Weights of a small transformer language model.
Size: width 448, vocabulary 5665, 34M parameters.
Training: a variant of Muon for these matrices, 885M tokens, 13508 steps.
MLP neurons of a small language model. Each row is named by its layer, matrix (gate and up: input weights) and neuron, and shows model dimensions 298-447. Each number is 500 + 40 x the weight over its row's rms, rounded and kept within 0 to 999. Numbers have three digits each. A neuron's up and down rows have the sign that makes its largest values positive.
A block is one neuron, or neurons of one layer that tend to fire together. Before each block is what it responds to, as a language model described it from the Wikipedia text at the highest values.

Responds to: First-name ending pieces
L8.gate911:434523452441443501504442589496493441497520531536489565513498525466528532510485502448490529458465534482477491471488473502520530542467512513457489526533510515499533550488531525551516524574414521472556558465475486458537516547436490531441499370511604487492449496537517470499457536425512535502549475492506536528426540486425483461476486509476520427519481480533540472518550573568531461492431494498498544509535464451468528512492533470462559539475465544490414
L8.up911:442418468512561524473513532381459432582496440492544542494501473456544431534498483463436434488509487499545479531530489534498520518433522521483504567547516455454487519506452484490558465493482499501477571495428488525399534570473473530529522499498473466426531520439578452481471494509512471436541536525439473535467427523506438532477481502479494452476526514542458474453506476504548499538468524520501496573439493529470529535515491443639563447509582455481437

Responds to: Given names before surnames
L11.gate7:411518534555495488510524590500481477499500540472465497478483520481525522519551609484561521472535569568524428503512503509485518459482508516477489446465537520492513491496418512547470500546481461527410464466427504468534564431535486475446445507398510522453573543520480468488529530451443478501413587392444500514482538396513536488523578542567493454517533428496527516465514515456509463472474482526495497499469463570492485492429456522446493487576459522387456
L11.up7:456513441511500519500469492405549451538506463507569503511559540475524513483480423501456487489540507448510446556450498534449592479502510457455458495491505479500530463432480554523485420447556471462492514500472561470452537479488520412539412504492562512513475468487517585409494500527473575461558559501510464472511501481549557399511521535553528479508465491446461527533507489452530536480519539502518404463477485558419519457510385481489503520524449537469498
L11.gate14:540473526496496550506515468486482491518461461526507430388494450494518508447463441446562485449463448557539514485518531503452569474505464545509501524526547444509497498483401474565496548529551497444483496455506491466526449532563437491489495435598463471521503481514530482569500492588529537499493494493448470468515503512457565474541553527412521564515494459507538562523466467537495556463553511488550527432548476546519536537490502453510553530429461524464457
L11.up14:496493425515453537551509429474511468469495505469505485441483521512477470522536443484518458549441545480563520611538511527510507535463431487477457525471478465493494467488495584534447513470466493549529539542490591489462545465475500524516482500567457503505457512479486466488457466530490473562477498481447445467524554575479633479530531512473505499423535538495572494492448492464463541521537549460523494532494431563455540523560527428523550512479559549486563
L11.gate56:498476495455529475510468507528503525497544511487496528517534495552432533523551541475504461524467448561533423470442572521532539527547488472565519510494513524556474471532514499534504520495475499493505533539500483468472541585495512541605476492572533407515470521535450487552541513530540467506409521577470482505515524491484486478500516562459589472563446494537469512534415484514510435523495465423552461576570481447489540514531547498560535512542498448493554
L11.up56:489470500516565528491487490501602468575527523500422505429549506528486496522436548401539469499478509501485491471585539500541537555457449498492468522499521490500522436532499497453479412559504492472540518548434474484465565492504479423465492463546418483456571521498463526466555464538564491493545463459413484509488499446459509540618459514517526538452528518550445523452479528483464467487521525556491521472477521505482425495534492486517509475570463505512490
L11.gate76:459479478439499502513471512538470511509512469490485511490407481501545443476513494518489481468470451421479459558464495506452555512501467496462515494505391442491477494437540557484507481541504437453546491476448512449510472539418520502471460482515523529466458467414559498560406527518504494511490455486451486536486481484535507558475471447497530473468463501461474473548534538491567520503481576548573493539495417514488440478512481486571539538489484551493494
L11.up76:477477502543479486457489567445473497524517492585558480544391478543530459491478590508461521485476465483452516504504448564498444446577468457505510432483530560438561513527535538473505486485483408512485561496536482563524525448505539510471474494468509479475474478507513509483528532504547416538488502460476491456527617499461457562547523544521480527491458482518504572406459523554484454551575543504497470535454468486469476453577568528411559517552490508471508
L11.gate299:487456569524566503464479507576558508467438531473489505499466508481527526453558512559503495452385465480510474501499451524505469499503502418507414516501448509546495564474483450496486552469468548434504528532488491389449528552437492522505520438489560462485575428435441482448448541607533471518505536522462434471446529478470510425513512539508501543478502467576469502461514531519458483493484467478548486556570505477436471517561458494531492513501525527476523
L11.up299:487446465499529509519481498471440427489469456506479493508478491382561467464415481523527503506507487546515519446555484489494515477482491454443458425469535528474491395499478466494576481509442533481506521489489427485445475506537493484491439429511545522514532460486468457515470507542577422444489500480533549529455551481519542525501521545448460538475449514492495623570481479498519504520477457496493526505553494510506412480574533512487469486502543404474547
L11.gate420:485584491507502448523547453434505523442511432521492535514471477463514473528619583435540545522471487463558417529469529505442458466478516499473522510488468549517458532507445559584552474534419510445480401501517436529477543512538457491505525536537482505506494462443446481521548489522493484391482546426462490445425475504478559526510474430541424502485493481433498495514512571497561560487483567416519498479504492478507419472551562467508536532506534476430570
L11.up420:556479551414505485493480542508537496485503486475527483539451567524491541546452501469554508487511507462507471500460556529465571514464465498600502475508511587476423554523470482482539538499459453489620472530469535508559545558515492508503525493513455415533526485478473431486524502527462457480495511543448480532508535466466407443465552502461479453498514558542551509520527475474511479479442495526503469541454565572525513482521632540492481548532501467501485
L11.gate450:507437453435566553535484419514557438555532540467455527511426410486487441534476421582462488474457490554496542507504491407551463493501430494438486534474498497538476515534421484438503516469471522429460489562462489468572411554482510537457477418488519548485513488464472412550490531551595475483521526495522504462510523458429575457582472472520511502496470501514427475541491441455470581465546427502440506595487454503464509406469436442484480469501520523476530
L11.up450:599542488497435519505512572464476472573558476485476473547557534500512469472434502537550527432506530535548510482542478461535437543446455406531472478487486457485485498456507455512531442514456491515522472540528486582544490466476553494484511489500491388495588492481503439445522538485470479543482512533516431461467502458509568487437489474450497442520468452547479594541489521493502518469503544482569511582510489461450400481535548519505527550449550460548495
L11.gate602:458393470457493508478496440541564505477511522500523470509454460536534569572493502444542474542521528473517477484536464508524513504485431412439495531530498536509527460475475467471534494469494532473470530539445490447578486468553473465539520490514518465477495553507473463495507531560529464435483542504396452405505511423486451502557482439488559462483465524482469500519481518472549544487467484540545577477588510495511512456513472423455493478543506427439473
L11.up602:519435493538457544458499546460529439509446469547452454532434492536477470535539431479496514495471490555480533482403535562477508548467557495459493488532531510426541468490480558508514499405502539453560547470448491494535594485492545520532548480553558509456446468501535528504488470420561573448512514526546457509543499469503575532494584559462537518542533457533489482549487483532509473439514392406582425562513495436473449521504489561470486521525517464461576
L11.gate802:456567510512499508459490449549523520466540582483522533495426516456516436472530531480516454529526513535532447506550496468471532517472431470460495538506537583461457482547481488522535509458454506520506480463504507531556458497433477481437493415502546565417523513431519486468510592532455523506509551471546469521475470492506497421518447498517503495505506463530525446540428537490529474461498501446537439508544544465498520453446436442488479483559491406497502
L11.up802:484439473520437530494511491582446541385509525540554524499421466597505459501521465542554508551455429488521449543544399496426499538494397527530515530486527546513465496482427470525443450491554499530459504509468491502516498479470446475505484472471517563437459473482525513525509491490430496444529497476543431493537480484507498461602475526559516477447534504514499471606561474446516464498522510448590529537537483496536504485536432465454462468543412499519576
L11.gate855:523523518513499529518501491490462471531429493520505431481502452522532506535513500508520411473511481568497515558554432504499533454544493517431475455449460459502502540543509502510557403490476430462569498476482499478561489510447557539470472539516488506507454543506516466469456481496533456519517548447508509471478473481462525489588464523494411556541568554369538528466449482521474429439527536481471463508480512540425610495479486521527501485569502481534542
L11.up855:472484558473512393532511537527498465512483520516468565518515503497575454537512590516492511496510501470485501506486509446481493534424445530530510457490485470586487556478488473453545548548503461472528499541503511476531543471485581466444533474522489494514477509453412544478494506476450441510494459511519478537457576548497552525516543532463471466533542525538489473507481599503441496453566511477435421586522502579500507461579560469434445525429458438452503
L11.gate891:442470501512528531533550490553511472448531512429492540432500499584534534554449515499466464478529456448474519464484509489501476473470511480438493494522504509510598518459492564483501498481438574505522545516497507516484568552526559580467496494495454533516528424526543521527539481520454477532533508462464586465493537486475514530543462557545546594566557505468517532465554497511596466466577507539498454554517421469487448482472489515512498458492511504557456
L11.up891:447529519528520524461504554430483542584514539539548508417504510523449496517492433529517478594469513546497545499501492521466471506470445474460455439547525588503519461358514522480427543485445514510447525542489560435542530430539465561492485513493431455506526550511479501509500458479486515534556497479453459577514509501554457463569437557400440563554467517476457489575460520508496425506528513511546503526483480550514515497429483526555538528515559490542520
L11.gate906:454459524499553488473534542397467487514506437503534574523447455536514493513547482470572439550560499560520451535424534481521570551513505485425505479486468526549526527541540453540477490481460454538493451510486486507491472556586492484480434537573505508509555481445491542492616510548473465516511505539450525510556465445471538506517563497509585524504444496490518435533456540508484529535555466477468485508539503533553599572571423445450458510510564498499410
L11.up906:547473464465524577517574560475463506544498523509568461496527512506478496526517586502554474538576501455553519503516458506528544534476614476429604571486502494476559475586549517453535415515493444526564518446445493545486519476495526481453504476437544483502478457429518490435517539518505484475489467435503506491513499443569449486515536501584513544561447475526564473571484429411536507547490568570545473471510466550434509477521547465527492509553515484487489
L11.gate926:435525476503507473477487569549552542525508523543497414551498459614509517451454574515518512490468504454529476522462506485487531518438530482481460513543488540548467496473435521519590519470435473566504468562466600464537533493546419547503439429437439525503491435527459511480531493524494516472516474564542473555513463488458359493510481524539578474501465443420487497471546497490543529520573447522485458469491455597476557572509500513496435573526553547430470
L11.up926:453526417548416463483460541471557572500478557506495478526507561487500489462505532541563429513463526483506520517501495588505487525506445513522500568512469391447495519540580531544475529507478503587491515555408578483575537467514467520548483489490474540467505534549464543492551461496411427535499552425553448514519544465411445493530432503490518554522445437504496539548493496506464503501431431484520507575494496532536505421478507518461492586480475530562484
L11.gate938:478508455524482512503505499443524518529511513480473444448491457496532458532576486523511444502506532510549464520497529543423474502465490515417485519512507432487470499489518485538500527513443461458502506479475566483504513596550510472482539484502615471409490527505591506541480484522531452501553591564484492543498485498521478522513529432511473453497453536481553463491518490479566502521478511427520541541589519478491455512547497475511489488446551597597528
L11.up938:468520498497534498530533407541509479479417446504476523498479500548389488485578580523503495503473564506540482486510497418516504546477495525449483444445427427526542484508538459535494457508442470469520466497493540559575511553417554505484558529510577555495508517520482563474515517451528467539486516545523465510499478495529510487497544424504437512575570517435519538514478475487475477497539493517541526412560534567466493567542569507536548466495531563498564
L11.gate1051:559487410503503534453550555541514535565507534434563577442553497439531541543506540489558473455462493500475431521511467485485497471511557503493546542486522522518520478536498474567485525592518484386597519529505458557494526536528494513443516570470565523535470563524534572448563530453559465447482509518474515485508548462495489514497537482499474555574465533446594535464459453544532562530481483461503466502493575579508510529490488485495516512516537511573479
L11.up1051:544515494512486501508510529550472438531533543542426517537438526511557500471476532495481463538513540551458455456449506464558579520469445486537476498457507493526517565534552476512495543471464440512453535496483534527507467510496545444533514515512499467463504441508464428487557524524553546466517428504521516563541532544512504519522497519489485510566457509552422477501454497462560465530444489480479422547525489541520439487469441490460547529512496509455490
L11.gate1115:598534499512559496424452478444544477436504462611451534495478482464554495596513500475471571456483511551509496509509532595512474468498441539439504557569533489462532467573466493489520513459512489500584553517545466452536437481530510516557457529498511496488479482532525537485479504528503535502455500544551528453448506482524550459464619473527600548521590533463465514554529414506480467545518514441510547520562513536522542572561513499544443501417542488510486
L11.up1115:476421562534539443476517498560450518526478487493545548515513460531572564527455485518525508517462543448492485566501484535513488524522515458523428529541540424548472504425511516487534544537532513444450531526455481465548533531521456525502504507479488551441510527460531554560533493519516504524495519525489518521602479474497507451453575498448500580507534464438419563503525550470492538511429476458473467487534478418567483552479437540404471541543541508511478

Responds to: Sentence and section ends
L8.gate556:525516499472451445493563473536519514477507554503509479462557577404496510522558460557515522466460430515488448465560435493544448501500496490572552496508450515492503567515482503494515439548533463538536548470472500559496508484556456510462532454376531541445541566537542529452549551535509490470480551518542506517517483476539475503538502548486470526512472491489537528509529420510479543577556544439479536499546402478489557477516524550473480445507508575473484
L8.up556:524490431452520547495569494479444552514436502573454580504516511504511503538573498524498569504437534517438421535525491478499495506448519526416486450481498523565465424504511545457474435505473503519526439477439538517508505521475494459432592492481499484539519470481506419530454548579514599527478497507470489540447539530454502537523505423516493426519538511517466542458529540485444533526479482514520507493517492473485483509488541469436498538577497456555469

Responds to: Sentence-final periods
L7.gate352:491499502480467524481393512481539565492476497532471470408438511474436501516558457521460408511522417419503480503562416535546457497533512480470515479562479492505523495529516522485492452499491496519541487482501460539498496513460532446519537455473565529432534425551461517535475509464469499488525543468523457479495498512461468569503463540545426557487534540517454505463559482488522493498518537491490520447428510538545487577480489448374519453591480493472526
L7.up352:491493506383541545432465466510525539431517409480540452444447525457507537497480439478479473504574535486614536447468545533556532491479522482497520486435446486488577476495540487419496421572530592467477434464531477506480525543462580518502492445520510507462545431561539493552480496464558454462526565502494487499580498540480463449527505483519527538499509535465546535490578456549459507428481516493532467409475534532467481546515444474513490519511580482440502
L7.gate898:512514487428506447511451510525494487534576497444453431392485517465436433512500517555519557519525454502497516448506502438425380484543517537462465457490516503477510517515462466459516529595545517549503551467543509504497569472494443491484574510483476546385502517533521522545509461489537529537526522533537508435508520425515521503523480582535519497524542498522516465460511525516405487470511551549515520511489471436489493476477482508523539511451517542458473
L7.up898:541521486470518443518519545486512499557616474450453469453535480575480463545452539521513515530523521504528509525480467489478436533514527489459464367480490557532510568473477490477537521568570509553541492462549539527477564414467502449509502455444456537459555445519606480535507501485493541530493491533505445505510572489517568533504429521493503501513514535476540543411553576469456521505468524577530546509484503526469532529499518453517517495440495482475508
L7.gate1022:483528443496510528551471501494483507475519478527576549547510436448468467515516556448434457464600542498527439499545457493494509528445529471501494523486556549526532506500531510473468549526488523417480483584578493527497447468456523419486446536487528502537503516451480512479449473536459476578473477518518503456526445489431553478502509536462559512471543460514525440476441488478527510520530486545474511454487502425487551468540533474481539534540501541431487
L7.up1022:531518489560453502547542533575525497430546551483486450556484509460497451549499457514475525469453513418427496515557488468476484510490538483451454456478574451578468507490440451597474468494477450513507562531513542460503520461458507483474473557459497541452503500467503521523497501538474484494464537444578494481497530574524550553509468457504497505548524545459530508500490582510450491525455508490439550504542495454532568531480524471499560502467437535509481
L7.gate1207:533486498510443479560528491498522499457504488474496446546458510488433456540451484524514449452528469560518521512522456537527602482443532532428423461539486513520543533492499491425532402480528510490550491435458413529506570632487564506521491468507513459541484498494532414514564455527492518491468460468538465491560476532502434490564526531466548505422469462477480499522441495480564501478517398491474453488496493484489558575466448466511480504505572545467525
L7.up1207:477471455489448415518572530445475425518438546509472582513498536482473451481437467497529491457492479523496480447432520463487531495471513495456501406470460555557527530467493517475468488513477483461547578421492506527510581466545551476471514471588529498494467520464501513514497453496567550580474479563514512493506551477498477547485555514451506527536438451501495531495488577488542447455496524478489567547478506494501493527572540501461446512522393539431505

Responds to: Phrase-final punctuation, coordinate minutes
L11.gate204:502543413433501468491492493479518466470490473467488470458534554493446487534489466519503467504528442449537483465465616504491415455447506456532459416562545501506493552515468516542538550508488495496474535472550504540382496546542399517457522485453503555479508509510466534576434432535561478583538481558430499473519500492510444513528517562544510521461510584430480484472566502514475564469496497476541478505515476501446540506506518473469473438508451502459455
L11.up204:457478485420437434568495514522544512503482498464452429408505513504459534501487486576414476529556448567556452546482484470446426498571517480471458472493525550508502534497473523481508440524454579464486471515510430526442501485499535450514487560490522494415546541490545444544456419558513516428460499557519440456504550420534451524460476490534507494500458479560385506467546432519507454492527476535453516411460524511490521484512530565445446575464493462452488
L11.gate248:555543575524513517529497551472555514488544480453465529547570557479391447530505482528453577504555542454456472421532437542452491600540532518560526540531457518416484503557441488494411508523482502395532461494505532468461470488482458479480486499488477502483474524516420546493503519461520466515571513525551536503494455598453466511527519500558494438542504472472548452484536471458495555522524457532446471456485473467514447466480547535516538482562538484425540
L11.up248:496540521505466529494445444513530568563478463528490530546512482642472478480515462484482460495546457489502503509522511555567471497540487401523434492439498529480482485551487495539515490527496511441517517555525424528438499522522537493480583485510419557552546446523412474518505473529479429611545455578498461567531475522505499535548559444526490472549470426476457529510470456437513512466500487513542493442534513569437496514497557473517491447502473502514488
L11.gate458:555541482502562489519458528498519501538489526481560496533405561472449475580494499541485452540553499522491506485570496579446536528501483532492475404534519512489542507532474444457485517477542500518569467518496531479462484425482426545452494502474496568481522513520493521491517524453464499491473486435492483548519510488458486468534508491556498508452504516504514559483473458480469529449489514497485488504412558505472525450505570387437518415507538516532472
L11.up458:496518552476496525511485411512514539450506457476461541466509471528567533459514520481559461482508490530489547472527477473537541528524492535509502467465416414509480481548451481502540494499463520492518439526435519448500489448491463525504497477421470518532514518499483512484515519532536517465497499485491503581474467482462467380447479430521548482460501514492572547540512590525498507545530477526535539508470531542448479531470501442453430519554524451524502
L11.gate508:454442544460479482487502529593524505527480575446507419561495535490473531519501418533486478472423517469538520518487496484501418519456499522488471522559497463551547537440525421491453480481479490522486536489501604518491488424492479511455509419555544494530489473529520479508572546539504521451454472468494482464462457528440461460486524506488500502473556454449590618540485529537493492465510452487447549479551540465461542479510474474494470509518463415527503
L11.up508:468527598473513509518526541542467495498531476435486502490485535521437509470480447503557564514518478486502560456541494524450461520481521530481429548529527431484585517468485506530447492464444467415467487442554525488496472484443453533522459496497484543505549520461444442508516508566452547542527478470498538448585508581497476444461429468500483434549424547480467529518506510527569563540456497533489477466476579448541530486534512461517490462481479517465438
L11.gate523:508572499431496498479506564458407480546541459457425472493526485461477512500461459469543471426466495520515478472492540533577462455459439501518487509538467466485496502530420516498488438558527473453567571534472522555503520510557469495445518452570470449490491537541457560500547491476547495509510461520447515458517468533511475517524555461537487501479457484528468433457519484503473494470443469515481471484428512513520536559521482427484485562513505469505489
L11.up523:504486505518464464553520503498493409460490502538444481516520503577487523531533496502514562431473430531495522522497523468425545489463495463505429521488511477456564473503555534549535472499556531447491484529555553447508449564521483547529511486494541424456481513497508535520521541444522510515603467525513528460505526496503493509536458504492560489451514493560532466460502529417532553594481468449550492528491481472475506505516506567555481543445502533532487
L11.gate549:562515444441452514475517481468560450522486453533491494460496491501498444468505482412494472493551490516524473447449485512469430480479481483543556560473525513549568541559511463557494517522511496496613501494549482458535471556517512518567391490468450521460463486535505447576539548470524514508472562530512473413465407538551457527483543566471493540488517455489508476461457507524544503453574457496553542515573536517544528489547553621476606505470440546481503
L11.up549:491519521466548514523550534508570422476514524508475526450586491479505471489427496492559495523494493521528572488552446453529536514546455468491509462458515506492519448527549573479492483486550407544530481512489470522469475417483478529533514509527528417445490446425516479611493487507477461364483500504507526466447516481485486491467530483508476535442471470532388525547547512455474509493494490521494444522507517490546527523476479419422466506464463559414528
L11.gate585:527495474424486479543412540416504456586468468480474499512574513474458424552519524508527485542463541543492517463458474522515487490525444437483524522517501524449497452478494479497485512531575486541523476587479517492470482535504520534443459440462536533507459500434461486509449524455450465416593513545431420532490389507551474483443453504448500482481479538508548519527480424515523497476488508540488550494495502464495535533510538560471535507574550512525510
L11.up585:565498466578455453532505472473481548535478418571553403494506469545479488494525496492498509416505467546523534516505502477505466479497480505472509480545457418499536552429567504495426477428516532497557489443606470455463578512476500517525491440572485540483528506573459459480485560563419476468559570487501492521452462500597494561476503444527546536521479544538548488457500416508569469531501492466473495544523540450544526465460576510491549514494494456497476
L11.gate629:538533506514492512469511541467387535418509511531501440448465464518519465540496473453500476588482434555544512511531564554432508468516522546522479490572498500506452463527434445482459479507502515469464493453499479436498381434513511560479508544515522549463474578457477522486509480514499515513499538574577432491524495477507543517473554467468477540502597505531576559483467466404496524499478401591525499490464483477459482520501413526548542464471470537413485
L11.up629:446507515488504532502553529485508427530519457509463511517443531520441529422546512543522501424521556520462477484520475547485503468540515575483485458432492494462535522514496454430525454519507564502522559416434457475491417568495507489470576490453526545479454545569543543462515470490456452547409588520542482596571532500523446442520545447536454506484567449498483538567499460418517488448420476499539507450546526502458543531466458523504514474502629552455521
L11.gate708:501495476485476526500570455460483466493483510467450568525481532496519496468493508451501537559527510506476460468491444480480507519505520419448499488493488501525494461525476485378497503538486457487479508452425497499501488527499567439569506480590529443462495566509487536526524503504425524535512515591562455487440479543599499516455514474566458464435441576560404517456499542543451511462493534518489439482524506391460552525452478586426484479468520537439484
L11.up708:505457516524537567505412502453466499508503496477468463503498393492489414427492539475533449558487480550511449504535549477468559503499443513477557454475540496505539514542435514460486489507498511477573475521564443537549555449517548440467542448413462485483446591540516468508564545457501522500515503569466509494493509512528502438427465424478423541489476541553476507467431552508444477475538433510529527482472489537442457563488492462538431444428453556497480
L11.gate733:493467517491509482566461535444441474513464432497550479488509536534522477418507471480493553503488470438499494473485486480494593580465529499519552516518458472503549447584542480458465438502526406551487503533523463502566513539527525459435481527392497473505495512494430417560537512554456488527576527586533545557496544491442522501455516497533508534510465476499483522491441467521531483495517492485514448450513538450489536435502471485491590506454599532465545
L11.up733:459487601491483469513520497467367447544521440544554480547528507435509479450523543548535569469479429435539418509535487484516515511487511538531455492516455475567476488537513516569475501473561472530526507552564506477515497428486517456494486506499469534472514544506424541540526474503474471523506529463528495543523477452435493477460568448466520528466500446521518521514455532459528565501493497508545412479494427504440497515508490488475589460458542538462527
L11.gate736:493526444482436498453538503532505438522503502473437444494490499551549492449504484448468468495551525466519485514459455533453484532477448426406458524528497437440469566575428552485545524524490489508510479535529497495524545435515467472517475438508551527477480540559453469557428556489502421477511568575539479506571465613453488480511446503516483420527558502510450546447583610537524526466476535592494509522479532507536458513460493500396516477529487572480503
L11.up736:496479518480460521528528525480392453557441468532498543504424474523510443503529550532535517438495495484580508497514437511459441462496468522539535484510494475524533570587547528512520574522518529482481617574538471527500463454561441513496550514497443535427484579469516591437412529484500533487499521556517450519527474538505553461539533520473482496530531532558491500488524507440443496449421498540531502483557497564457522485468523466478501506487463493538520
L11.gate763:492526537477514441531464458441555456481504509499459491443559408518458473538550488419542555553532483496577529512539622471476589457499528543460416569528476518473558496527475481536521506520546448484506463580613483509498530505483547442507523503503537515528510538545519494462498442496494423468505554513507528514521576535442496443491597596448536596587445481475496502450580463488553521454520558461488495458525450531535529489454487471515561519513480512499552
L11.up763:469484489449459486506533543516625427435471441526550441449503392561436492434477544523534479505590474529527509468551472516474478551473509525507543498466546507552572481393493556484611445464479445476488446458533492439486516484514500507430559480455424478470505508471489480492500461493597466513495494570587458488461541449533528520512512524511446572580494495461502471427488516498452500482519500533569558504518430539493488476468541519514538558405526535480467
L11.gate895:515502478490532531535497477509450513480413521473452487486538521525485471481449548567514546466510482454527427539472445491455551519439465499445541483476588519534483501454530537495493483510468522543523488480506524513447492536429496514502470471471557468467459470547518464473549444548536546529431527472530474546546439474473481551466535510521488430574428445575540444526499442462446463515543491504486493424544525537500524517496562504441444416538389497498455
L11.up895:508505450486499554505434532572537556455508416488514475457460541547529546460537491531460451462452478441405427482509516521562429437480476493470497526474479523496484571533528440483524457481448490536539492464498482504509528467566532567485510524495531462452471523470538531504457495528467512536532462480491506573478441476478495510518480481551511586489577477502485465503514503552457498540533480490505489475453469490484521569425464525452528530520437483524430
L11.gate955:512528471453529468491476581475540558506430477444514473464509459475463545451437518452524507510501531536481561462519451541426439518515533539467498550529470477498526527444423551480523535465452528513458480574456567479458540490477450556499552480478494550504489538534529476467548482477480458471543548479584474539583466479469466448490485462563497505549450502493437471518613519473512452489499445497542536528496549532490512490432545480504485513409532473487502
L11.up955:471465444445500455513420539397517489528479480443491502453543454583493556510485499465513450488462577586532485481438542539514508489487447466537503531486484484466486541490508539545483553507463503523479475545534557517431493507470497511502448447494514507483377471495422461515453422572472477539551513464512452553545440508478462471508558427535485528503504523568538461430499543570535479442497464519502552466541587493488576516512540461454501523500574461514473
L11.gate994:475448513549500516504518495506458538451431518599524478493495492525447516475540493477483545526455418530559525523531535481439458493456481467505479486546488466537511509511454540549437421465373514426534499475528541563438514459465475441535461483489500528494432489553519497501503483469480472454483464462542460503458535524526527542521428434477557375590478469426430544534432398503523458488512498515530458527455474425539562495548530512548524460511475467514483
L11.up994:571499517486484510470444524488540501576534470492487496536493491487524531527462444510489521404486537537512521459441442480550505496499536461507469523544503497523514499496521507505473540449544589582517485533560518440541426461501582505557516534535530477491501432422461507496515572535487504480543535509504487494534438440532524506508545464464542549412468560523627487473520547456496518537522506504593521538536511472582496437465478445472537578490470488481479
L11.gate1196:481531493513540490535534487510494457557493465531409449463526441441538458434536560512537524587448516558461493555502550530507501512520494480469541456490536536490543626466453428503485471506501487479507555592536381464464510505538500480545533485504493516492501500519566440559453504475575456505466488501513504490520581511467517497473471463526506486494435502476478478477505469513509496437469485576480487549550443492497523568433490491501487529486467432464483
L11.up1196:511479526435502572505435480480543450511538424488539409461496505539494444502463452472572563578441494522493478492549468497489532517498566507501491517514557492530571549480457535462531544441421505541508571467507440485544560480469456514523562551559546551513465511522501582520448509481490550526469481535536545417504492448521451467445493537524438550486467563519413480540517490517600523547493491497479522469525530531532560522499473462484500590522486543484517